{
  "num_hidden_layers": 9,
  "hidden_size": 224,
  "num_attention_heads": 4,
  "num_key_value_heads": 4,
  "head_dim": 64,
  "intermediate_size": 768,
  "vocab_size": 1214,
  "hidden_act": "swiglu",
  "norm": "rmsnorm",
  "norm_place": "pre",
  "norm_eps": 1e-05,
  "positions": "rope",
  "rope_theta": 10000.0,
  "rope_fraction": 0.25,
  "qk_norm": false,
  "attn_scale": 0.125,
  "bias": "none",
  "tie_word_embeddings": false,
  "parallel_block": false,
  "init": "uniform",
  "init_std_qkv": 0.0334,
  "init_std_o": 0.0,
  "init_std_up": 0.0334,
  "init_std_down": 0.0,
  "optimizer": "muon_variant",
  "learning_rate": 0.00224,
  "lr_mult_o": 2.0,
  "lr_mult_down": 3.0,
  "beta1": 0.93,
  "lr_head": 0.00627,
  "max_grad_norm": 1.0,
  "warmup_steps": 200,
  "schedule": "wsd",
  "decay_fraction": 0.558,
  "decay_shape": "linear",
  "final_lr_fraction": 0.05,
  "batch_tokens": 32768,
  "max_seq_len": 512,
  "doc_mask": true,
  "train_tokens": 282700000,
  "max_steps": 8628,
  "dataset": "wikipedia_en"
}
MLP neurons of a small language model. Each row is named by its layer, matrix (gate and up: input weights) and neuron, and shows model dimensions 0-191. Each number is 500 + 25 x the weight over its row's rms, rounded and kept within 0 to 999. Numbers have three digits each. A neuron's up and down rows have the sign that makes its largest values positive.
After each neuron's rows, "fires after" lists the tokens most often just before its 100 highest values on Wikipedia text that the model never trained on. A number after a token or word is its count.

L2.gate23:494489511502522484485531491487511558522498530514540528504497494520506480510501453510460512526485504537514512488468463524526522486501508552475472518525507489510474506503469530532504529442473487520513543519481493519450536496482448518454442484472492516475549493496490523522491452490501504509473465512520523502480465523484452506511506500474458532473483517471474463510466468467469551502446494510495489520500489513496542453494507512515508483535476521494518480482502485470506447448475478537476503484457488498511536479484479542491498499517445503513494471497525481449482499483517449513
L2.up23:471519509482519514506520446513468446539554507506518544497523568486485523535487517475505500474509527510495506439508517491477511460477468451474507489479538499481465498478476508505540524517528511487487534478469491490550485531516518567507513492539515482483507501499487472487480496503491492473480510482524473500501485501515488509534488488480487545472542470478463555550552467518491466481501511498547546485479454490506491561545510498494480491528465532512491475491502501479445505515521532475496507447507529512528467503534485508522504524517536517507477534504498490511508493493461519482
fires after: " S" 19, " V" 17, " s" 15, " w" 10, " W" 8, " v" 5

L2.gate742:522544479480477487511517517577486515501516514464476501462523491546485499468484471547500480489517484481518516521510519513511480487510485495486464509534499490518483481481469480502507488486512475517540522517499514463482517479538482506506515472497491493514518527527534487466443529508477511524538505536489548490495507503523543475485483510455534532505510518506478545545458433551496482507510508477506479497497499489497509499505466518521514497466514482444521517506494532519520507510495512514527474514488483525543569495480519491492505491473523485482457511483552511517498522518521483484
L2.up742:560491469464515492501531550551497516502498526484489531513504494516475508478497436509505517536515505501497499479449500506513520495532521511514550493490562506533492523510468500520491493514511488486521515472556509483492513478506500464498476495469460503517498542511485567482463491475533508489518549524506561513493542488510482492507502505468491495482516494503506496458475480520466499508512497475521457498471436517485509453494495487510523501478487501480499499524499510464490492500529571520547453547528479535497548463503477540530496518466496504521471478441466512513523504495502485527
fires after: " b" 25, " B" 9, "B" 8, "u" 8, " M" 6, " D" 5

L2.gate289:479535521533491513471535497491473529502509499473515472526513535492558461456482498490516517474507507513509507518482478462446469521508502467511447470525481511477507417520539487524497503489536493482480472496517484461443445531525486506514500510495471470445555490532527478473460505515461476449503501540495537487510483504488486507519500510477525469541542542483507495481478497535491518514491502493485486511455509494533458557504514550498520501471505481491472537484491526507546504509495521472533526505522483503497498495491495478493497514471494493523521477499504503489500479503464490516
L2.up289:478481461490503505486498513520529525503498500493460511500500516526484469529488518454453492532514494489478533552466509545459498487481506527493547450538490475450510468528488498476523532494491504494521515507543556546543536481471552496533493485498519464505480509461460499453540497467488515496521518486516522493515493509487496480480506510495528474470486466487503532491477476524493511512537539470454538508486501491542504492475497506554521465483513542500474458460513512476498520506533550502487503522499506456462526478491514519452520483462473567510501506505509523479493530474495460499
fires after: " B" 25, " b" 12, " Pl" 8, "il" 8

L2.gate391:498475538466493531506485530436495479513482509477460492470488512480482457500549501492482511465522541531485530461495455554543508476501546497497529558492547508480509487486492487483516501505519506501502528511482492482490492492488501455490525491564475477488558487513579504462478494485536528471482496476509521518514481487474533488493487488508543496511511521504480486486495495506485470495464516510531500510517517518493474507447470475479520465505483522438479499491501529506439508485508484518552536485511518513477519550420482481499525521538503533491460536532520512521488457503510505521
L2.up391:469528506474489485540488514512533487516501501489464519488470544459493506523496526522494491463496542535512483469518493518511497486489490506512489515515533504523459501490495517481458518500513513518473510540490472510529542470527508505523513481531525518466505495457506514530523503508511471504494503500566514543476475517484463513503522524492526533503532524475459492505481441523477492494538490490504484465505477509472512480501487505488487498477498488473498524489454477473445516512431467512523503500499506476483493538466478507507479483570451500496506536553507488541444486450505544485
fires after: " d" 29, " D" 26, "L" 5, " V" 4, " v" 4

L2.gate129:531512496495514501463506499499480498536501499477528513500462503470506505513496488486528489488507511522478516503481570497482558502496538538495487483501564455484548453484531530529476531454497511483472491465501508463508529502475505500518499516537475491553493487492539533476503478484488488491548502496445532459499502465501531469511475474512479537473493492477488539513470482493477526487483467485514478543508481453496487535501495495509477488503461487509457476462493508535489517482522488483513482495502549488510507503526527544462530481497518503526483463525500465533520537549485521499
L2.up129:430472520491507506465515504507494490526472507523486476445510475447499474455470502492532497484492471495480514566467517511506586529496507502517456500499497499529510484534541477519492484496546520544468483521498498486484532507499487503517508472526504466463466487492444514482504487507512523461538506477471495488510505503530511479503529529500530537486490513521485494495455477474502513510474486468535514493487455510510467555533542500481494485525475471493451489473490484475570499504461514488491508496513511482486542536523544541518486514511477475487495491477517490497530474493493443480
fires after: " B" 31, "el" 11, " f" 10, " C" 5, "r" 5

L2.gate564:492514568528509521493490478487524504454501495461509541511535506449509536518495489503476497525482461467496504518492468461514514521509487475483487519467529464520486504477540493503458492485496471485491524513538457510498484515516532475483480464464521485497486533541521502502485495475525481530484504509509489505496466470506466542480514504503543520525522504535501549495468491492500485537558507505481568511522504525506489493500490522459524500551475521486493521525518513543493480522576469476449481543490541517519502522548451530490447504511471521471466497518494545492535529499487484481
L2.up564:443492511455516500515484497447449487477489509497509498484525511470533498479505478486495497515499540504516534525538525464488490498514513547529516503534499516507477472504535466495485530512517500539508471475502477527478551492497494503459532508469476479496492501498460493530507476487504470509493507488477508507490521514494511480478488496510544517485507482540484462488530501487483494494525469481507575502516532496495469527511511543475494505548471578510492537504523525507468506464483530503517503452484503492479500446549446459467483460487549494484492453480495494491507473553502449496
fires after: " H" 37, " c" 23, " h" 13, "s" 4, " v" 4

L2.gate697:490474473496494512503471514537492497472519502514487470560468476509441518498529528500508506539517543476540480498510530453469511494516522505522500498529516474511489530473475443508486510503469467540507491486548489497519493488565484486492499486553528459479506513518486479501539537487505494493493490451523482492454523508472490505491467522536543450475541545498462520502484505489544507509493518487520513512502501504546482469493507506474484533503487499498460557549475454547474484474510473532519518550531505481478481519480495533480557478484561504486472485473513484509503542457490495496
L2.up697:493502497526455465525474482511532459469451493589437509509520479518472480515507521497458474526518513484491472507468472497517491483483530502536500525500528481512494512483539500498513535527521500512478478530547495498501514507555544497469484499520514529538537487519466459480491502494465501494500478454498478490477485538468521490478463539478522500482533508531476482478519513498506545471475498487489506513523504516518549480499523512521471526505519497448491516529473511533428491549540478532504519535526532475508463488510504542490491481469510476513520495519490524472508491457556487507
fires after: " g" 28, "-" 21, " f" 13, "'" 6, "ear" 6

L2.gate434:476498516488507513482529475463457520464470530503476527499481512463483512501544490479491491551501493514530498496511472486519460488499497522527459493501482478527493485472491430453499516437464520490495544510504514519467480551496523517481528505537490469499444528517489510518524481523517495448534466493531492506504490524520521546489491514518482504475491519525502503506483504536519503507508536457532491489527533468485525510493495465507532496486522539444471458519518517508554482483494490538510487530493487493542509515520512491491480495519539549476469510486464528521521491506520502495
L2.up434:472509526470486513543510474503471471438483519477529474484506498502477525523533485491450501477490476497471488515486481466534513498498500503561489497509492466485489487478490442510455482502501497485516535514540459525479507528466531496499518494498480451463454528487460482515514491519520514534516492528489472491531514556499531475484481499474522486514496530570495475511472466514462488520515478505549465460443514482520495522481519476498487498498513497477468439538526485494511527466448472482516485511556476471498524510471489477504489548507504518497526510494478483542531485519496497492
fires after: " an" 46, " c" 23, " C" 12, " r" 9, " R" 4

L2.gate166:529501494513511527510552505496458491486448544539412475450509518502504477499510499510516468552469506520525502521501549522522493476515473493514495469552512517509489462469466481503539518480459477546478485479512495512498497503504483528531451469494476514513486462505487525505500462506502510479523507519481433507493484484488479456505506510511459509460486535500529503519510508475486534486443492501508506498502490492507529535472493450526518444552485471478503455505492470523522491489449469503479542484491487471518506509498490490522483489482507498547500517474514521511457475495510544499
L2.up166:510442498473535505491502453481490468523456504469478485489490530496509533496486459494496491514538509485480535540497493520462517529489475473503493513511481460473531488496419496450524503520476460495489529548494509532501483500477441532524497494487507491499501506506503516519493478495495550501507532517486479537511513509519454494554474512534472483472483516525527480493490529474538489523515547498530534499519481511507508526461517421468489486552446542486514444489504505476516497475510488503495508449531484448488489530513513525537512523524478495488464506479507438477508507494526482470
fires after: " M" 15, " ar" 14, "ort" 12, "ak" 8, "arl" 7, "in" 6

L2.gate687:458480460518489485534523465513483489471484478490493539508511497519535483471523495534525476500495507495461505453497508505559500502504503483518468503470510507497528519489473516528545511503546473537497500522525485514505501505441493498507531521503505514485494521565477517526469497529479484520523473549543545504497483531467503528456502496470467441530469515503484504551494468503514503479519509526502475482484473483503461506522502536528456511503477478507486513544505469513461518500502477475526493567512529483516451481487544466493473491467536508481481490497465455482473490533491544498
L2.up687:535527497523480520502500504497513482487464496532462507518499449533527498478512481541544477478510530526483533491506513498498527487497501527507475494485525504495454480440494516543484525508543483525505542553491473480473522491460477475479470511484514545472473507529475512497486503497480531505519484519509517529532519481508533545488496488519479497477474555523476489517530494510484508495508490443517433474503471429490475531489505500497469516518446504462505470533466500507549519536477511490501495537499503513516493491522430500471540519492490491469491529529494469480479509482491517534
fires after: " G" 12, " the" 11, " reg" 11, " g" 10, " D" 7, "y" 7

L6.gate645:498470526531494500513479475558504505517458519546491487418523474490514489470497474479479529459458506509519545510502474487548517501496471515508522453507510496529529505483530511520471490522467450483475474492508554515496513534543501496535503509434452491492460481491488499496433513516508528521463482521523514483469475496538519467509524488516534510493499532462521471498464486478524495521519499533519486522471495520459548493501531463497543492477484499502527519503514524527526513480507487500489523507531449471444486495509481463531488506458503517533498460448494489507505537483456494502
L6.up645:509497517516512523536493497481482510501520521480514514480534517515454529527444461475478481519474489502518480540497518527550523518503514515543486492544469496501500508549477519496489517486509436549504503479530525447527509499488489512473505474457487511490521519518521537508490501491421499506509503460527493494503456511484488503553531469534525514453468487482509499462494489495464529487472471487532535501499492521532482483547501498540480512502431492491499499506515477540471514467486513499501512477490473487461520499480489537498471495478502523499476511542520516510489538478530500488
fires after: " M" 23, " W" 8, "us" 7, "in" 6, "ib" 6

L2.gate239:530497504484528493521490517508496489473481478498480519511499459471518458458498527467542525475486477521517475473496470505496480472497488495516514553513528499475527528513479484441532523485478528536530510471528515483486506466528498526474510502526529485500504493499538503479497478505474496452482475558549506526475505502497479503498515521542500500481492479553518476507481487466504463436488485482520532509517510513524476524495565519483470485478502555454555495491522515479512545543489507511465514515464510501497499491500498492512489494491516509497492505506459526475501498443518509464
L2.up239:509515524480484474518522468490468455464497483530501503476494536508535492485506539517503546484495443508535487488517543491520476472486491484471493470516527475514503531495529490488543519484493486489497498488510510498508481492485530551548495517486554512528486508493538511511488521477527502480496480530503491513511492490522517437497526531526492459523526509518475514493519438491541506515483484504548456496490471571492510528441506525473456527566475469513522478499510518480472516516477469506481531504508490492500507475511477474508454473487442461509478522534461449468504467515432524491
fires after: " C" 25, " c" 14, " Y" 5, "art" 4, " of" 4, "ate" 4

L2.gate670:461519524489483510551443501476492457516491529490517536514537488482490469535503500509525528474472545492484505472498498519542545506536541490501517461468496500477475511523512513502522497497508447472505487543527501444412490464480481519489463492523522493507468512508477501542499494508493542473510516463516487509500497549477497528510532486492505554485518497556480512492490473471516508501478519465508561515540502479518517518497494539467518489501517530506511513486536509517508519497528484488478495494463489520507512531463507501482492450522524494489517536555505473528500540525500506525
L2.up670:547509510514544503499534445478466493498478500512495537514472499539477501542475522458505472470506488501477510513471531473548481483446500481519454551506457480525485489498484517513469493501541478471463497503472499522476468546493550476509510497532512496492485511549503490573492505531528467499486498475453480514473529487493461516494462506503489488490474505537491512454520518509482528473511452498461489488517532527516459525500510552492461481502486493497499494546504488457503476520494522488461532496535526508493539482515522472458496431565511509498531509525512520521518490498500491495
fires after: " c" 22, "re" 16, " C" 12, " v" 5, " V" 4

L2.gate610:524499487464499512502510495532536527508475528451495483501474529542519493541566486516491476486473546552506543428488492528491505499548516512449468474509512471461509485486482489509485502487468491499493519512501496524503472544541517526514482521469541510484539541504494499522509493508471441520502514477519487479483514501489509524523536513502491538472475529477517512520439488531474514531489506491501513472451513493476551550472512480480465489500503481530533495506505519511504528486511494486474495524488522488494514507456483522494506476456483545491501486434461539488510487493485531496
L2.up610:523496480500498501488497507503491495480461481467493470463507520521492493496543475456474452513483528486496483465478479482485464506536510507489444476545466529475532462478438487511457506495483473503499486482459493522516512512575530487521477491481536495454478495494471500545535505486478462527499453512528457488538497497453522525473490477515495481478502485503468479515513514466510469546552551483544544480538492509483527506464545504477463483521508502472499516512463512527491512472500485520504516459534493527492508467476492516501447471485510537490488502494490525521483508484489547532
fires after: " w" 29, " W" 15, " l" 15, "ro" 13, "ov" 10

L2.gate2:518444520485529506513522503554498495509500565543506490484488524521484489515471494488516476510516486490541510524487475534514525463498435510472501544470488496503525538562492453500466501512479512505536533476515498487463523486527436486493469490469490503523527534459493512495552545511527525475483492510463512454503515521502472500531490495487470508506492492544478551518489444522452495486496481478497511488520527493485467491520510517472521484546478500521495534517535492488458474497547463494503512459463495486510519524522467493472502504489502487484486514481469426502516479474479482491
L2.up2:500483497464499458474477498520512505473510514472506470519507445522549506483502520467509525499536506491498493524503502533536509485486511472526495516525473509522516510504503462523527498513514468499529456496511503509516500517491517512565444484489525450491516497480479542516509500513505485481526500472473475502474530542448490507494497480486540497532483518491544506485522453509531481495562462528490478470551501498492504542476525489467499470489528451520519500531477482490529471452506473517510495467492463529496512545538487488447515503496507500482503517536477483486476498524464520513
fires after: " C" 24, " rec" 9, "er" 8, " R" 7, " ar" 7, " c" 7

L2.gate717:503508525535508524543532495490528510504506492493471485526465501490481489494504500566523511509518536500493508568522555478472536501511482524470502504481510507548552507507493528470518472480494441485528438518518510516486473492494467537498518481446497458454500489438482528522507503531504484504506538509478507514503484527549508499534472534497534517534492527466507522443524499500495491492479512495544460467470493481530481475488476506508510510517543505487472505484467496494483503525539524502509462486497496445551487466502497488477493446504481491536532519507505516467467482497517553529
L2.up717:494500492488473483491482507549517501512509483467459460539513520496482503514492489494465490501551527520510516489481540487475497506516515501530475507534477456486504540456486467460503468511542500463503459478511520503491490469512502500496513525488466551493490437474516536561487540456456458515483507508498490511521557498506480484459433468491507513499556491498456512514492479489480520515466502506493529483537544458533489495496484491472528494500499513481518487512538474488520535517521508519542500490474541460485509478516530492504514485463490507520517517449527532471504517470520508493
fires after: " b" 34, " M" 29, " Mar" 16, "ar" 8, "as" 5, " c" 5

L2.gate119:457481530539504499498506537509499507460520479484481520475505472539533499458451505540482498515524522504492493515534494508491509481477524556522493480542500494468457505515517514483438474542498440501447512509462506495486492514551524477493512484511487472512514515506452498531522496470501454528451490486484494500475482525494515479468546542525487509508486440451488550494535493536515460512434473519504475516496510530486475505528503498514517504453505529489474487482521490502488506490523492532526495458497492538509535478524503501531511452494481495523507505560499502529509467458502491514
L2.up119:525462563542521527525514471526512521528492467503489473513494498450463489513484499512554497501487470476500468522509519479529504497502473516553510476573506506487504469511514503474479489532524507480526530491519475487503490517521499519527467450536434518533489461534477468489491506539522528527524530542528500449495505473500528451494539501528485516487509518500467539507494513469489512453504509509497484495517448522444453474534498495477520506503481482507475497497477503479467486514483497481500467502525507528509559531477500515528512514492499469515443490515536484496508452485515549502
fires after: " st" 37, " St" 25, "S" 25, "t" 6

L2.gate724:536494477455470461545493514486478469456489499506493451486495508498478496482456478511489504474490480484524507504499518474553513525457522476533513505504443559549444490500558502534553504497535500494515512547484489501453512495507500472522505528487503539477476506518508502501487471511519515466446504507481503462470533514530461528434508466465516498498472531478503547494508489485518487486524541504520545535529462519475508532516486509447482523489532475489502465491492500577503496502513508540477479463512491475468471520482527488487485493523511526487521488533537526546490481511502464471
L2.up724:487490479461505519531488459543489499539501488484474499532491500497490507502512513489484509537495493509524509494496521514498459451536506487502489556534486447492474534510502535501543525521470506482438483481486490508485468517498497491536530562506490498440499487514525494528455455462486475506502519482525483477497518488498496489474461466495497517508478498460439496531541526523488470558510446501471513538516490512502516477518516536490505474457464499486561515526509504493508516497529501492468476509505499515495488412501506507483468478484510501470540481501487507462531481438483523511
fires after: " P" 22, "ill" 20, " p" 17, " T" 6, "P" 5

L2.gate635:538535537522479458479518505468496502482502507499499482513487474478498495507457540474464492467494474487532514487458511466528483479497563566551544491494519474479529506497502512498464492481493491480510548506488489513431491482510493499504472484477489494448464469551505495512505468477517550540463507475469475480519516497511514485485490465479470512455483484472506474458532467538509479497468491467535484488535496564487481487468531498482516514516502531438484497474504469490519509530502524450461488477507489481469501471479526483499483484451490490472506510538509495468472462505501472473
L2.up635:528539508510496494502514457473483490489535485472473504526541493477520480528524525486489469472481494501529491496442549497517490456476528532544503485492530501469503530495478508486483503449483531532537510465486480544507488464499479495494473484530484478465474488527502548499523502494490521504531488490480485504505484498454485517440532521461500521459536494516471503477533485516504457512472507500537526501486511541475496494485521523523498568521504546474511525514500473451503477516522496460494477491474501490503522502481547469528499461495463488496515447484466531503468512513475499521
fires after: " m" 18, " c" 13, " N" 12, " C" 6, " am" 6

L6.gate617:488536494427501483545518502501510508510520475526509526458528505502483502484541503503482482535468513494481489508507557506511522513486471514558504481480489475505503528484477452511485476507483504515535497487493467476531481506543484540524491464483533518552445471472540501515477488508489520497480490472471469493508540509491490497511518506463529490507445474522497510490510492525476513504497483518513516495518540501522496536462529503487438464548495500493503521565516531533492497547483481536486496506441510522513509512494534495496484552474476504431469477500475512527485508504511540492
L6.up617:482520526556484443517522515503498473530495533481476490508513487503478504473513534459471498468499482557523474503534479476518498459539497506524471512498507494548463484478530489514470505527526492486489472530488538508547494523490437522504509499517535495511543505536496513530541532569507511523467492532489483480483491487524465462545523470497501492536513542465467494506482525506462499492553469496489508456477517471495484522496523504472512483530486483493478502506545487520497555484521500470519485535514476493508476490512510482535499487479528501509510500533496495547503520506469508517
fires after: " c" 15, " " 12, " dis" 10, " re" 10, " an" 6, "inc" 5

L2.gate655:482482533516515494540494510533510470473509513508447508515498519449457506489525510498483488478516507472524504540546526458482565483497515499518562506519491495513518561505495490534482535473486527457480497541464493482488526508500518527496439458457491485507473531481494442542481504463522532481506472485504515460483518514553504535472483493476515522469470468477481506505499495492494503466516516490528507492493504458481464546507496515487512485492513479549494510493465497516509471547520523458501484524490485493483492509487455502462516475519530522475511463451526486526503524476486495502
L2.up655:481477550511528506492501469555458463480489493483480497562505469488494544531519488494470520461502501477492477510507509460489537465499482511497561474541472522511496482480529466500475493559506479461484502498448491460457489495500455523505514508473470473502464514497531487513450512445513494492515517485455496481482488528542494518457471497466504514501493540493492496445514503516531518500501485490483521521525460498513468505517481527495490515487496495541511486478514539529510455520506484492490523477466524494511528477526545512440538507507485532491482497487520493490534507479489488555
fires after: " N" 21, " C" 19, " n" 18, " c" 10, "C" 5, "n" 5

L2.gate733:506499482511506532483493480503501510489518483544501522473531521556477506508487527486505505543471492516490512479522496460507512497486510495512464486483484479481519489527484461476453520505485503476518495555477502514554509501562526526470467491506487484482477469519508519487477499476509519502448477510533444453521504511485548516522502494456511501453505520456499500481566506461503493490522539525504479524509562541464501511457548548527489451521552486519502488541484509494473531491463474455463503514493483522492482491539530458450507522505480534511504487482462470480516495480519475478
L2.up733:465504499491504468443509495505478532511479511521540506505512537445520516508535527493493500510496513536503518521519526490549529567515521534489483510532461487517511553545513475538507503478467542472513505514477494501547489535484548488546480498468506459512516489495536494475534499498515505507485547516493511484516535505506506516518506482499482521500491490450491484506506522476480527484486529446483487528563499457485513523547530542490451489517484484541506427520486497522470521551489511558446506493479485521471502467507452465488509531494499514505511478489493502509537518471510501508
fires after: " N" 13, "in" 10, " n" 9, "av" 8, "om" 6, " h" 6

L2.gate506:540509529522481528514483515503503466455503516500500477439491503463518526508497465533524502485460498543495480441450502526500525474509475514489486505421458523508501522491452450481447461530499512484511503500486504458488489473525486483506476564523472464513510511482514467488529513498492510508492486517495487510497498496504488473522513510511465527502572504518526513450479478520511506484504523583502526532515492510498476479561505499518526527503518518466493514564476475481476552505533539519511481514496533479489470531477487514532504482485543504490495540543485558481491518501499489487
L2.up506:483465493504507498523510519488529470500494507506549485487486505499509546544493473500524495552477513480492500498477529530490494499477495533499480491511517505498480509458486518504490520504509558500534467482519455503500459534564508420519491505500451439537541541514539475518501500494498511506493508501510520567510477496508505503548503484459453469509523493519496458490484539514478540553527488543475538517506524494497517496546511509491528501468527545475436487520503519495440530496502496519504507546520450534478466472497536459516464475513510517487495551501502518541530484502507485497
fires after: " l" 19, " L" 17, "l" 16, " W" 6

L2.gate630:518528539460486474539535511534526481525532530476512519469574489487505522488476468518487473507503493525492477500460488440480477557533514502505506531472516483493486495506457487531504507524568488481510499476520518503480508475466507493469546461479525541487494455497479498497537489464528515522482502461467491515522477543511485517512496486513438460512517508500468502499490508513461473511502510491517497505493506515524497545456572494530488500488483498506517553542499545518506530493456511497534501478457501471524510512488514528531463443481477508554525477536512492510470533536512534491
L2.up630:455525460489499507525542492506515527509540475482465458470548498531494537468472506494461501493461521497484544494497496500490451467497526450468491425494505488518473542465470526450491485537559470495508451515500533528462510493460567548502502510475510530513504466503476521517494510503500496512518494466521524448479524464506485517500477495509496521491519503501476484522473499475524516443523514488475515501466485481503502481485543514460507531543503504479495495517487516451501533504518493500513457531486519497497479488457499496545524503516483515505494475505519469484479521439474487461
fires after: "em" 23, " C" 10, "a" 8, " b" 8, " M" 6

L2.gate722:446489501486482497486503477495495496524542504502475508484488515500504506514535476550488550524458509486517509529491568473526483526447491491482509513536538517541500499478541468508522469529552540495501465513498474490521522476484526540491482467500525489513536504526493509494499523471525459502476511525463519517551464469487515497502515520494502511501485502515471490516465485559486491517540502515478522495492545444526496491552551509483519518467475529484495539522493530461473523512521562481460482460459462481535455529519486496473507491490516456516522479486498523453527522525517505492
L2.up722:511496528499487507499572511530535470510531481485465481554493516482507478516491484534502480455491501490491526533528474504462515492466497532479526499543474483520470530516488502512505487524523513498521475481484448502484553554472518527438487512490487492531508495492491565543497518483470495501478528486505505478524464491433473520466516491508499477491483509536512537509483477494506509521494526505497571501500517510518546476498460494523500522532506486465472533484552489429504488497518474499525444481493502528515494463507477511466525474505476512517490492523523521456567523517517498493
fires after: " t" 19, "ar" 10, " T" 8, "at" 7, "t" 6, "er" 6

L2.gate395:501480505569511516484470498479467522512517490468521528478519453471498508493511487498503533540494521517480492469441502509500546507481557505479507517477530494454485432505502507475479538491511496506514465531471460498507469499488459484513472500501480476509540506463536508479472486524472521495507527499521503506493543515520544472503525469517483522491479495550504486479507505529507498444545502526486489474519488497439493504509457493488523514518489551506448504455539537500532504476488491501503527520482499514533513553517513509534492510538520468537505553477475502527518498510528524456
L2.up395:504481528501454476479489494464503512505496499491513527494531513475518469517508546496541466476498519498498500553513483484515464484513457499490482505535511536483457483496548509545502523504474512474523521516487435526491512511536528443536523438474493524465497528516469487506518494497543537537518501549496469497512525528494482500462512512522527469482491471467514494484502510483510445494573493492498486507481491467517512547454491507532490533520496515473504485514514503518505494482460550478502512494520521501548527464510526523486523474486480494499517501505530504496511539492545542512
fires after: " E" 18, " An" 10, " r" 8, "un" 8, " con" 7, " R" 5

L2.gate432:502510488495503473513526508485489505485486482494521495500486507493562492490482499504517499465502532451515522503521527459503458479504494484474511536460495498535507499511526516545536548522507523520483479461540544509448536539504525487504558484469514436476468492487527523508530512525516506463465529496461458527510533473540525523472518535514524514475535477509492550473483515527509492503491483516486531491535494492570482487481489475522528488489496498494501496532496493511538500509534478512459557447492479464527494471501538517465543519495495483490528506533482574516488527540485491521
L2.up432:474496494503501479484507491480478515518499513476471467510527502515527508474489520506495530417494483500541478475506467498488481509484536497543441472495481509487492498484484461506483483507492477513505501534527517492496467517477520449528538533481504475531517473486503524503483480493463514520560501477517582524442465484501509446488497484492534473529508459534523481463517531476478538550516451528499483522514494511496516510458525546458473473510512490527474493508505531505520568482537539510515524518499514477543514507486450450495491513477522503511504507500493531489504504510507495508
fires after: " p" 20, " O" 13, " P" 11, " t" 11, " T" 4, " Count" 4

L2.gate765:557539517496509535522507508512506533472523547458529510469487464516518500499495513536463543490495524532500472508487502540512477508465448508533494504501535503519517530484453490465499476472513472469460481490504517535492460525508525518526495497532493477532476504525496504443519530494502564479527487513486521486493463521536509498532528476488479502448552494542479463523508504504474481501482483505480481500516463493509482533476549494545504472488481493516467479497495538503437451430501496462509520489498473520493452474488480486512516500513511505524473491534518532508517518489489480513
L2.up765:511471506476497520511519493468541528497505504509494479528501516482516468521511497535468522483464513557545509473481472487498514478467534507530548518493473498515508500510491474528489485495502542433489513483554486547506464519494537499494510497481435494495496507521467517464488512506457507456497490468450520482499548497508537478539522524471525556449439495535509499450481518468469500500458481491515524510502454476495505494511473487509480518479549460495512480505487498496526531497479489463487540504504480527474468460529469500498478536510502523451498530488491504505494497508496524520
fires after: " n" 21, " L" 19, " l" 12, " N" 10, " c" 8, "N" 7

L6.gate315:483546502531514456515529502503510522511521527510497475521535520498486518509468491531472506493513459496502485451516465474505493441485508504523524488494492488506455492503485535495506519541456468539482479487524446479501515518515459475464510472508452506503531470498491487499499526497537529498519503474471518487474454510493546516458515521502505527513485483493533454485524497535495477543446487516529533507493499469469469467492491516500554482509574471532482516496509502541508507502494527483474496453519514527562511503498500500496514495531461493497497526540526484465541475517492500491
L6.up315:532515485528492460534455510485516525470490487497500477482435595511488509528534509494509485494504475548499532524450468483511501469520457499451499500535472462530491500491493503529490517505488536467446504543487503486504464480507538526467500484532539500485469481499480455500504477501520469504476490460502477536520476486486474519513532499527509467497520498494524493484546541533488536488544536492546473506514499511491459488440474479475506512509505503506492517515521506528505505512506487533491521489504477514523516526528532456549544473483508487502500513513519559482492450536530484487
fires after: " st" 21, " re" 11, " St" 10, " new" 7, "igh" 4, "t" 4

L2.gate210:505492526483500495518490500480531508451533524454478481496485518486505504501486503524480477530552513517515542467521486495483515515447464533523485512536524523514505518512490530485542500475508513524531491490532457491499467514510481532473467493513483456487447490502499510520492527497522494471470521487471486530517479501499488535513503527490476540531489506501467530481471502489564522455527479446473496512446434459493484475495480532517507507475480481486486528480499520458511516494549502502519507517519492511483489494566528494501494497503487526567524563517500508510535528537519504482
L2.up210:490521522478483480501517518522558520480515505487473511500517513518520521498490549525529515460527484471466460475485502521493527545492469512463533508591494497483453509476496529482546528495492522507521515505526507470502475499472513450507514473487473489520488474452443533469506540515519500501511490495551441477469451496519524490557510496523482524467517509506510496493497487522473530463527536523507502516462491483495521482509488512514518471521503504471496486522524509503512479505537442536501475549479500484491479481524529503464536470503503516520460470541453517491497529477518510511
fires after: " L" 23, " D" 9, " Th" 9, "th" 7, "ber" 7, "l" 6

L6.gate348:528496553540527524508544486515513475503445488491504527518492481517480465523528473511498521489498439491533551429520514550515499472518534537509488500560512505486514497494549509547486512498503498498548486499508520500518504504491482483494502513457522517473523507503473511490511527509489524459442503524505506486512488456504475564508475502487506519553524491513540503471486516542467519514474501512468537495505537494519454520510509498493484533530542499523532520469482516526553532511507456481509498503537488489502481497523477488488472454528496496503494495474499509531512537479482485519
L6.up348:497513532494469508495520467525552528518472544533504485518551521550498495427496482506486538512529514522457488516482518482540510517548460486511551512470483482459542541541501498550493517496515499501496533469487499511511474530502482531521502506465475479523459492492494471481542465495501511512480542507510494482486538489495537472462490492514489502489481491497490494528493485525460499512452494479516469463550504503486460439519494507458530485492458463530528487463460490487514526528492485472472507490516494474465525521497532519496503495496486494471492488483502530452513480502475498454
fires after: " N" 19, " A" 10, "al" 7, "ap" 5, " M" 5, " O" 5

L6.gate686:409496528469512503516482514522510484527461533509499460490465477531461517503521468473512458454525488542471518479491536494527509494502500535492443527524510485454503497496516482487464468480510441515510499538516522475525543492535481505517473499474469484520509531463463480469505512480511516496515522493476486519517473476544512533503468472499475512531515516490484505507492490470493516521509512480487472548545531506504508506491510445571517519482496489513499503511517487514516510484518498492501451468502479506530518465500473521489471476459499469512499496554509504495529519509457519510
L6.up686:446505484520477520527490514510463513457489506552497508484488492511473541514499522492504475500499496476505513442528473496517507475468489486509515531485523514521524505474456461493484468506468467493498525507526500454500482489525492483504548527544472482537526520507511431459475489550528471517487533529481461513517545508516499493502460497470503549512467502503550543519512477463513515508484501498481521527500515491491493503508486519529516468510471486510540478498497513472520437514456557495553494482492492474483570541482512493478489497495501489470509488471503563518463486509528548504
fires after: " B" 32, " s" 20, " b" 14, " ar" 6, "B" 5